From a checkpoint of a small transformer trained on Wikipedia: 16 heads of 32 (8 for keys and values), RMSNorm before each block.
MLP neurons of a small language model. Each row is named by its layer, matrix (gate and up: input weights; down: output weights) and neuron, and shows model dimensions 112-239. Each number is 128 + 32 x the weight over its row's rms, rounded and kept within 0 to 255. Numbers have three digits each. A neuron's up and down rows have the sign that makes its largest values positive.
Before each neuron's rows, "fires on" lists the tokens most often at its 100 highest values on Wikipedia text that the model never trained on. A number after a token or word is its count.

fires on: "as" 26, "ar" 22, "es" 10, "al" 8, "en" 8, "ad" 7
L10.gate417:164113112090127107047101155124190207140168089111153101108153177080108152140139069219107170139147103112161162108152107145091126104133110090174137140185101118145180176136129115107100096200127064164131144122107137116102154087113115125096161157132078138120120072135115119112138088170112112149119112134172173111154183095077134140141124146179164159062105119047105136092128135139074138095071
L10.up417:089144128137116140082165158120173142107119164106128126139152117094148157126153122122131126165142092114171183111153181151101125120086104107180118144123162124061137195104193140145096148165133054155129118097160139200161113085148125086109145086138095164157200131129153126164166089145139107184063156148203141154116104117118164093156102151135111200133094138105114067093145110150196073115122
L10.down417:201095157147118045110083126139109149092210101079089199128139104156112161085083118146147069121086160129100136137089100101115165154182118127142109127113083127159159167117132083111116139100165132093078160107111043153103140169158165182155129154057143086136111193118068162159139121175170092112117090086095102203126205136156135110171157140120140078123113095132082154116075162104153180193109

fires on: "-" 32, "an" 8, "av" 8, "ra" 8, "," 7, "و" 7
L4.gate488:145197128173111161167097119199123152153087167122183109120177119145174152122108155111099095145150078125152164128093166135171125132087102112119119192112161103173073154165192133118092216130133212158173112160115114131113095159115089125161130101128127138151183178132198113105142089125091146157196112077124162053140090163137045108112154149125175080188145076168126137092151108127119135112125
L4.up488:134093135062114143151108129165156153106140189099098149119113132121105073140170063121107116160116153107092114160166152112135086072146100164125088132174143122082155129103110137174106118089157070105111118074110171099102095090070126107155092122099142122132178064120134196103119096116118110107087109092132109133128080058144104157150062150147034167147136182116144132115124084147090141148161
L4.down488:131092090179117133092120122138116170068163118127151138126129181114097105138119165207140131117124124126137116147180118164081135109101103135127081119185101142090157110147116106104108144054128104133128057151106192137152118152144238142181127072083152083141097124174083185145150153108146111124189100134137112113171129133178158108147085153145084202149131135085131092178161184127137112115078

fires on: " l" 38, " c" 15, " L" 8, "L" 8, " film" 5, ":" 5
L6.gate224:130145098103152148098088164162141172074120100117152142100137120128142122163131152101114095115142081138124139096066111120106103145141071141090124077161092077136217157142172122103111111126139125117138112150097129135166141122082088125102187121111150136165095115176070166104127185131104120124141126149131122145142167063144187099083154133094078128120101104096147143193161178079075118134095
L6.up224:109147139124109133157162112205161187185116095104152110130133129124076118118068150174092082144181111084126133169128126106096113152158176112102073141100089138092167099117168117179142074135173104137183164094166166111093122147152143086066143149136162099140108127181083088177143140120105078148140167169138118149099120134155152113073159177146107107119106117117170132126113124129085191129109
L6.down224:117101132105106091127121126121117117116126177153154106129062135133159105166122126086145106122098195177085143073084115168124029098139087094097126150086121054158176215141174132163119131119141118139159184123128082124119102147125149083176122082134132129076109107120148228146150068120129165089150116083129128072155152094163133131153065130119173137116149111148093130137104108205161086183154

fires on: "o" 37, "ing" 13, "ster" 10, " sh" 7, "ak" 6, " the" 5
L8.gate175:195060176121116130109076147122065094112101162123118142094115087113155109107195158105147189167098097138092115143108142103124126123092088077147137169095148070138126148096107119121140102124135113122127077100197163149167149116114130165161141151045112210175119093124129213091116131153145080092089112113168072081111127154108151104125126133147141159156165079111231123214142099166130101146117
L8.up175:107129145127177093130072134151119105159117180151095187100065099136149120153175107116150154193153108157128160127179110108156132115081116091174100130169096069187139099115099102138179125140149171147118121093144104138112120096142198121091166111124107081128107121124137159080125136132080127130120092094159151170105127077121105146119108107091112130136103123189196154155128156122158112202106
L8.down175:183131120129095137130083127110129148082135124083120108130171128089105136136123193140118116122109179152130088079048169129096118115097103104098142133049178064126128177110130161139067088111121099102156098093141141092136148124157114141134106144039152216172165146160063126154155119126176072097141151206151113095123157166152159166121137124143129181134161120093107080116151111169080168116124

fires on: "1" 41, "9" 18, "3" 17, "2" 15
L7.gate441:125097164144143143074069098090122126110146133148089117115108079117185143089119128100121144061090086166112097125129082107094107095103043110123191123205153148165155122152076147111110130135171119166112142179172129147187140128089187199124123139118071107150110088128183160138077130137147095128118113144118093094122130167078079138163109085111195133143159105111180118134165175177137090084151
L7.up441:151111097165094142093175132144123163185150094151113097132180134116131107101160137157142164129131121121130124089152131138161180156115103143176098209142098192110171115159092137108115114123139104143108153162100126113089070174124086145196129104163109168134100156147096132177153174140114098200183098086169078106150088150160141146112156142092093146108109127148092169130110192114098223163142
L7.down441:109099169142070139087145149094122134118099160121145170093100065137178182115164135116185124067125129124143112143120120094123071120187095133080150148161134139153116169130135137093096130157152128108051163126157152102138121136092140168063138162146093128173124074161203152172092063127177137121141144110088085160143144132103092094158095139132152165178173129118163101127188093167123091112147

fires on: " elect" 14, " Ind" 14, " League" 12, " contin" 11, " start" 10, "lect" 6
L7.gate349:123128097140145204114119187121120133148078102150156104106133123145080148126109150126061143143149148133191163058133120182071088156128120150107134066165197091202099122097130073125114154150236138126171081174147164141155133138089146165079116140153129134115113205094165102120173148163115165142150174130157083048114122108090158140106135112114100153186143101124131069179210134144088117148080
L7.up349:117114108190141197150197136103099118183111153195184126117120124141064162127110132077065146130121129142123168112142163192085089180149068189094173082189143110168084130071116105089115133180169162120153059137151151155140104157096098131136154138135108127182132098099144147139123175199123153146125211121132113063096062112164218136124141131159123115195179157094094095121174157088115104169140
L7.down349:081107146226126118133183113135133121088121181191155126108107111111126098122110154105082124071100114127074179140149150131147190123142078133113157100157110146145124123106092125085151030136079145140189094158142140146125070176120109090110204099118120145180147002109088126138140185165155119144104131094112167155132069153165187121149125120150135091129106150122133161092105144030150083171171

fires on: "1" 21, "3" 20, " had" 14, "." 8, "2" 7, " a" 5
L7.gate31:196095098133076166090143129127151197125140137156160145179118115142074094120116134116079146142076145151123167130136148143138102102121156105106128158124091156110199111163124110061181138128139091110100216098108094212093135154159158159147147100162152147136118119185142113087123175123171102117149173125136099145161101123102110132116116152192078092143104127133127111105181188072084131135178
L7.up31:177112113152129124105136111115138178140147156168096138169105119131108064131171107101094142143142115097126076149101098147109093094096129009144182148065127145165163050105121111106141103114122057100104116159155170190122118107131138161155255147123135170114131124151145162122059113180115107130152164188126066100126152138107070129127180118138110135134116113102158142184127118100129168107129
L7.down31:174151116115152140200110129170108132182126115117079128117130169112197146153166120133122109156117117149138082105095136066071038098129178069110182180068085136108110122166135109116158147168134181146117156116142195076102115136111098148171203176105147125144182113150179166134106104116150121135147135154102127118120171133151119057119149102122160125101097093110129133172132122101161179128158

fires on: "er" 26, "is" 12, "ar" 7, "em" 5, "el" 5, "ad" 5
L10.gate361:155096152146151167165122132125141147172120156115170121169121172194112141145154154127137166149132154147092134133132104121047157184132123083183129141187090108138148114127122101087116160087130126121150171141152147056126122096116102113125174163173144121106134124115119134036087076156153122086133082110106159132119161060130160162122139061104104152082141116135149115091139097099076132139114
L10.up361:087157137136180112111148158071191159113143139141090158147174145132148135129171061051125188069157093127189160144084195121096146112102121124125094085148125100163045078134200106118106124127139165120128130137045129146111085135148158097078139109094126138166146161159179119107140137118145117148059101117118111112137094131123123163124137146151117196099072145098134092086140063109251116091134
L10.down361:140096151177112097135145150149064111159082104135149109176141106192112131149108144072141113156123116161082141079061128150061200152196128125156161108117141094068144141116092138168146111118122114110085161118123156075117165054151153112068123151141119071126102184121184129102116121114127077135137102166146148200188137083183073133140163157081090129111117131092128104112110137113103179168066

fires on: "a" 21, "o" 14, "is" 8, "t" 8, "et" 7
L10.gate66:116156133113104099138145077152099193111081127161197129119087141135152174111094103149118125124111113141109158163106105124122156168190121121071122152182060136182147090163175076118161122156118157189146130135073136118151168156211179166121199123161147142079138168093155140107155133102149086160150054132149117138115137116146117113158149150165166163158105076112118057102123135059119115148122
L10.up66:132113042162149098157127055099108162103098124151122173139078094133136118147063134095081120094138132118139113094158137090090137121144128119145128163145098127142130154095133136152138133080140144112103076113133198151103116104186159101122091080104208133128063186149140081165156134072096176151097187134207099172131118120129077102142141184169121130112147071079089141119133131097125118209114
L10.down66:114113127131077150158155143139111127135127081139197210113164122104126072168134118095122133125116086212188118116128124071170103145094120139075102094160123099132083105180169146086115091126139144157150118171161093102147129090114106141123116136140137152110110168169135167160143101108134173125153151082138073098149129139135156186154097137120176223175137147107094128148078122142085126088119

fires on: " L" 25, " T" 22, " t" 16, "L" 5, " c" 5, "C" 4
L8.gate116:122178095172110134180087146193174160148151110098190097154182137083107168102093169166081093140185107121180093130146146135151150140147081161086062142139113106099185115129128129104152101149082148115119183164158132132094144109150121129104209160108158113105085070107078144187141130078125146063151152159136131154142125012150139173096097172142126124110102119134168159102154140125000155133114
L8.up116:087194108092123202154115119160156115132147145078173084118150081086096103120144187144067150132148140140135108135147124117134134172153097188090059121084125124136146117163150091129097074149113092100121177126122134121128166136124152138113138136106140151129104091090090134119109117122138125070167163183155083130184173136133157201146153164058160116067107127144166189133144124153078103101124
L8.down116:093174106052161188113120126144158093112123166089179092094113078111141123127119107097098125145071104176100139125143105123083174113131082123142204124099174113121136133164142085096064127128123107081173127079122164134179163163145143165134063100117106173117151115091144146034128111115153081101134125132146127151224144190167155111163157136126145121102129066141134111157140141147176130129100

fires on: "a" 18, "6" 12, "ent" 11, "ass" 8, "us" 7, "am" 5
L6.gate283:142115135170130159131138111141142089134173090120106162163188088179127170191164154101148135100131145114170180132126118137130122129070063082100127154153109222131132153126132161080116135141136141126113125104102116141163087158088152133121121156069124196071104145112115164096128129129125170150118099156171101125119137143173123125083135084110096150162127142138144169155134120122122148112154
L6.up283:151151143119119154105125124128080114137115153070098100128127110174131158122147189116146132063146132146138179192165106134151102100100137083034099197215170201102090100110117089125161168116148131096095144077152129143169095120064175144146085138131142162100147116135098174119046100119167107102123115122165130141110175128171074159114104161172133132131088047193073104120127131173195136083132
L6.down283:118138081085182086134098095142170102105105035117150125120142117094106111120149099164085140117166120080137079154111085109189061112152195166119163117120130099121155101101152096131114125142176120181103148119167153135085149140130112151105202154110075069105137071131151046116148131138076191117124144181162131156119161089115122122086162166143174130134133109136128076116108096140115101153097

fires on: "1" 55, "8" 22, "2" 6, "7" 4
L7.gate283:161072157167052122091087126097137174158104149113145131203103089118187148146091132146134110091113121154129106091142124129187137135126095117152146168163111141101164165141098194101087142098133133140112161126113155181086136088159148217157129104198130118103102132159150098137103131163148042176155152122128110098102089146134113181117110081124096121085059121192146110111147173140092173147150
L7.up283:097087116182114098092125116107112105178096133104127122167149098098172154098124146141107109087169118090088083122157135141184125160124143111188146177121113164123205185179131174134142077103124101126119158085135125133157084094162146201154106150167095118090127105138144125115095122170185079144210154106141153105116101197101147199175131100149147107084130096201089151116127136131099179107137
L7.down283:113164124137150099148167104152121093093153141121089114089167083135110141122138177156079115149136125140129137100127132103089166137140153133104092168122099146198111151179145097155111090138072099097024154164124097084179117111107083170146124130102087122146140095103140234128105120137160113088164126134147071158104148163159176122156134118163228151110174151186133173104129084153132183074202

fires on: "2" 18, "9" 13, "4" 11, "6" 9, "7" 9, "3" 8
L6.gate412:126093123158099143122136094090116130180139092124093130208190096104127142156109166101123106121085135163137104123164136112137107089104061103127145114170127065149113147146127135114099133101119168149142152124156086166153152125147191114152139074131120142160114164170133140141122126186146108133160081130097080105174058147118101156154058134173138182103131100116117143166127134152143147109136
L6.up412:050139157155160163082145112097105126143146134143102111100204121103156150143152204154180149080114123181092129168140117131160096092129097094111187170084127172118122131122073141123139090128142175141154156118200097145140125090149109121129131126116073140154109114171117139179084146121125134082183100100099082093135187191137133153177104183128200168110201152145109155157092093198115146140130
L6.down412:121198124110148129183169124075130143121136156126171068055132131156173171100189123121157160104182141115137185123128124100114147107133146104078138173079123206169138140116091200127084178097156142118083131137133119140108114123132065192080148162115135116113175119122147151138104166112127101119131139147124083113096213150122104102092180189106166160129145198152131135143173107149114145121075

fires on: "ab" 18, " B" 11, ");" 8, "an" 8, "-" 8, "af" 5
L4.gate386:107183099098133142144126144113156131102147169092156077111189158152097105128136161093101088161129063064118090140137110171119164156125104116150045179211119154096174089145118068129090122138152163159093142135116155073127161167130097127176097129132123128107181122126128134129111094112131135055136083114089123088146129191141156124096152142158063169175176071173137232095126068137083175127113
L4.up386:126120102126136118083145111116159181143129106092099162078197157127074141093103129120050130131139099122093179132137129137102122142126115136134063152112136153027116159177084131157130126132151142078159196107161106112095152106096091101153115145070154080086140053112110141171101159136147089159085140123128110172130094116148174138126128121139090131227159144162136165160126152149180114125175
L4.down386:095107141148156132076134103170094148144087116151103169142111148079121161092104162197095168057137197176116168116169094120094103134143100123130180144081136151117058158152110161128143158130124115084146190087139086188136126087174112100098182092082160129153114080142087124134145171148105090209086111111152093163124137108143169127160093139134139122148111183131097055101116167133151145117185

fires on: "/" 17, "ox" 14, "ː" 7, "uro" 6, " &" 6
L4.gate321:107106174112155091178199172058153116129074138081089172086131129169162130164150139097106168119130193151163138203099113135133114137151175159160111129085156111116077162129100087130162168134203125081121114103118048092121136124140089077187105154125176134114086095112148078103115127152095126118112124137162149129142139107151135148103187134059124122162143145131139089137065143127181065124101
L4.up321:108140171131175135169193194063140142154036131078115153096117138227132103169149128091109149156151184152187165152153068129128128133112147149139050115091176084132080181132139080121111184115206154106138145128132102159099143128125106069139132125144194152126103137133130101128124132158084142130162116134165146135159113109138124150102145138082114141184096101140129098121083154096171086129071
L4.down321:139141115133104114091099042158107109141225145163148099128143109063098138090156084161173136123137072125098091105071175095103146162175111094100178139160105154148155120115111154124132099119017127104000131133161182094139141148147141145112129129115082097128144089124129185124085130094139117121112111111099104141141178161103133101121119132172133098088154158143139154103142109175100145160209